config.toml
head_dim = 64
qk_norm = false
attn_scale = 0.125
bias = "none"
init = "normal"
init_std_qkv = 0.0214
init_mimetic = 0.7
beta1 = 0.9
lr_head = 0.00984
schedule = "wsd"
decay_fraction = 0.743
seq_len = 256
steps = 4751
MLP neurons of a small language model. Each row is named by its layer, matrix (up: input weights) and neuron, and shows model dimensions 32-127. Each number is 50 + 10 x the weight over its row's rms, rounded and kept within 0 to 99.
After each neuron's rows, "fires after" lists the tokens most often just before its 100 highest values on Wikipedia text that the model never trained on.

L9.up590:62 60 51 49 31 47 55 38 55 59 40 55 42 41 42 31 46 29 46 44 60 36 50 49 48 41 45 36 47 37 48 51 47 35 44 60 59 48 54 43 61 64 40 24 46 54 63 59 56 56 30 54 48 56 73 45 40 59 50 64 48 66 41 42 67 66 52 67 54 35 55 52 51 55 49 43 53 56 52 36 41 63 42 55 75 27 47 59 36 64 66 37 50 49 58 49
fires after: " |", "-", " N", " A", "\n", "US"

L7.up166:67 46 51 49 29 51 46 61 59 45 65 63 64 58 33 59 62 24 52 56 39 28 55 50 47 49 57 55 55 68 53 54 42 39 54 65 46 57 47 43 40 61 43 46 56 46 46 48 54 57 52 48 46 56 52 20 52 40 48 53 55 69 46 52 51 60 63 63 53 38 55 27 52 37 52 41 42 63 50 63 71 53 46 40 71 56 46 49 55 38 52 54 49 40 39 60
fires after: " R", " r", " ", " |"

L6.up1190:56 47 56 69 28 63 48 53 57 65 57 49 61 53 31 60 37 52 51 40 39 50 45 49 49 51 68 45 56 31 43 44 35 54 42 58 41 47 59 58 39 39 54 34 69 47 46 56 37 50 54 45 41 62 50 30 44 57 56 52 47 61 52 41 63 55 61 54 50 43 59 52 44 39 52 63 42 40 26 53 56 64 64 31 58 35 48 61 58 65 47 36 46 51 55 59
fires after: " of", " in", " (", "b", ","

L3.up328:35 50 51 63 37 62 56 37 50 59 47 52 63 52 42 51 46 44 55 46 50 29 47 57 61 55 31 56 57 39 64 56 54 61 55 56 51 53 63 46 48 48 57 43 42 51 51 57 74 56 49 40 40 61 66 16 36 55 45 55 57 37 36 30 38 56 37 44 41 47 63 57 47 66 44 46 44 47 45 66 46 56 42 62 62 56 58 40 41 54 56 55 71 49 46 54
fires after: " the", " United", "The", " U", " professional", " N"

L8.up1126:58 44 30 53 46 54 52 53 43 54 69 52 45 61 38 45 54 50 44 56 66 33 43 55 44 55 46 40 38 51 46 55 57 50 24 44 43 70 57 55 39 46 54 31 59 44 46 68 48 56 50 32 42 59 71 41 48 58 61 48 70 63 67 35 51 45 53 54 55 45 51 59 42 51 63 53 59 61 55 40 50 50 32 37 49 55 49 48 41 66 65 62 65 61 42 65
fires after: " the", " in", " B"

L6.up884:44 56 59 46 46 26 59 55 38 63 46 52 61 51 31 64 42 43 46 39 70 51 51 38 48 48 52 52 45 73 50 64 48 49 43 54 51 64 58 40 65 48 55 48 57 41 49 46 43 46 42 48 43 60 52 12 53 52 44 45 59 43 40 40 59 42 75 51 50 52 54 44 63 43 49 52 43 69 45 64 52 50 67 69 65 49 40 48 48 42 45 41 53 35 58 53
fires after: " H", " Wh", " He", "H", " wh"

L3.up108:43 43 48 61 27 56 59 67 37 51 69 59 51 72 28 57 52 46 50 39 48 66 50 34 53 51 56 45 55 33 56 43 43 38 64 50 50 58 62 60 48 46 42 40 64 46 65 49 40 44 27 45 47 48 49 41 53 67 61 51 70 47 50 53 50 48 37 43 47 41 58 48 53 42 55 58 53 55 40 58 49 64 41 30 85 49 49 49 51 45 60 56 55 56 47 67
fires after: " (", " In", " Al", " in"

L6.up951:43 42 29 36 25 53 68 67 63 58 59 56 47 61 45 46 51 55 50 53 68 58 50 59 58 41 56 75 43 47 45 60 39 51 54 48 40 42 64 55 51 50 34 50 50 42 60 57 57 39 52 30 66 78 44 44 62 47 64 66 47 60 41 39 38 41 58 48 52 62 56 47 37 64 61 45 71 54 50 62 44 54 54 59 50 35 53 51 29 64 62 48 63 53 59 44
fires after: " |", ":", " ("

L3.up771:59 42 33 47 60 56 55 58 63 49 56 43 54 63 41 65 51 41 40 70 89 45 54 63 54 32 60 62 47 60 39 66 50 46 53 65 35 69 58 46 34 49 58 39 73 58 41 56 48 43 58 47 50 63 29 33 49 51 55 52 69 54 58 37 40 47 37 43 51 56 53 65 55 44 74 57 59 65 46 36 25 63 49 43 70 29 47 50 47 62 72 33 52 57 40 52
fires after: " (", ":", "^{", "2"

L7.up1158:48 53 27 58 21 27 46 45 51 63 51 62 39 53 54 60 47 51 45 36 55 45 58 58 38 29 52 52 54 78 69 40 44 48 64 51 33 61 52 61 46 43 47 53 51 49 64 63 51 49 57 36 43 59 55 22 56 42 62 55 72 60 47 44 50 59 57 43 33 57 72 49 65 42 55 41 52 55 57 61 46 49 42 49 56 53 54 61 57 43 52 45 58 54 51 59
fires after: " |", ":", "\n", " "

L6.up861:45 42 56 68 47 40 43 47 49 47 52 74 67 57 52 52 51 43 52 59 55 27 61 38 49 53 71 64 53 69 58 49 41 54 52 59 52 45 55 44 51 41 48 45 48 28 53 55 57 47 45 41 57 62 58 34 41 57 56 50 51 91 52 58 45 56 59 61 41 50 56 38 58 64 37 53 47 66 61 43 39 51 45 65 49 42 41 43 50 55 44 47 50 50 64 56
fires after: " H", " E", " h", "H", " e"

L6.up41:48 42 54 54 61 55 42 28 56 44 66 50 51 65 37 51 56 46 46 59 54 47 37 51 48 52 36 51 41 51 54 55 43 52 51 50 49 55 69 56 43 52 52 42 48 29 64 57 63 42 40 42 55 72 70 53 40 69 42 48 46 82 37 44 54 58 38 60 52 61 69 46 51 60 34 66 59 62 52 39 43 56 30 35 37 45 45 48 49 61 67 53 62 68 41 56
fires after: " C", " the", "C", " in", " An"

L7.up763:45 62 60 69 59 43 43 37 59 61 47 60 63 67 55 40 54 43 53 43 50 48 49 53 46 33 46 60 66 46 53 58 54 47 50 48 59 45 50 49 49 50 45 33 31 46 62 56 44 56 33 46 38 61 42 36 61 51 44 49 41 56 42 40 45 52 63 73 56 37 51 35 50 58 63 26 44 63 29 56 41 58 45 51 45 44 52 54 38 52 57 43 54 57 65 52
fires after: " the", " N", " The", " A"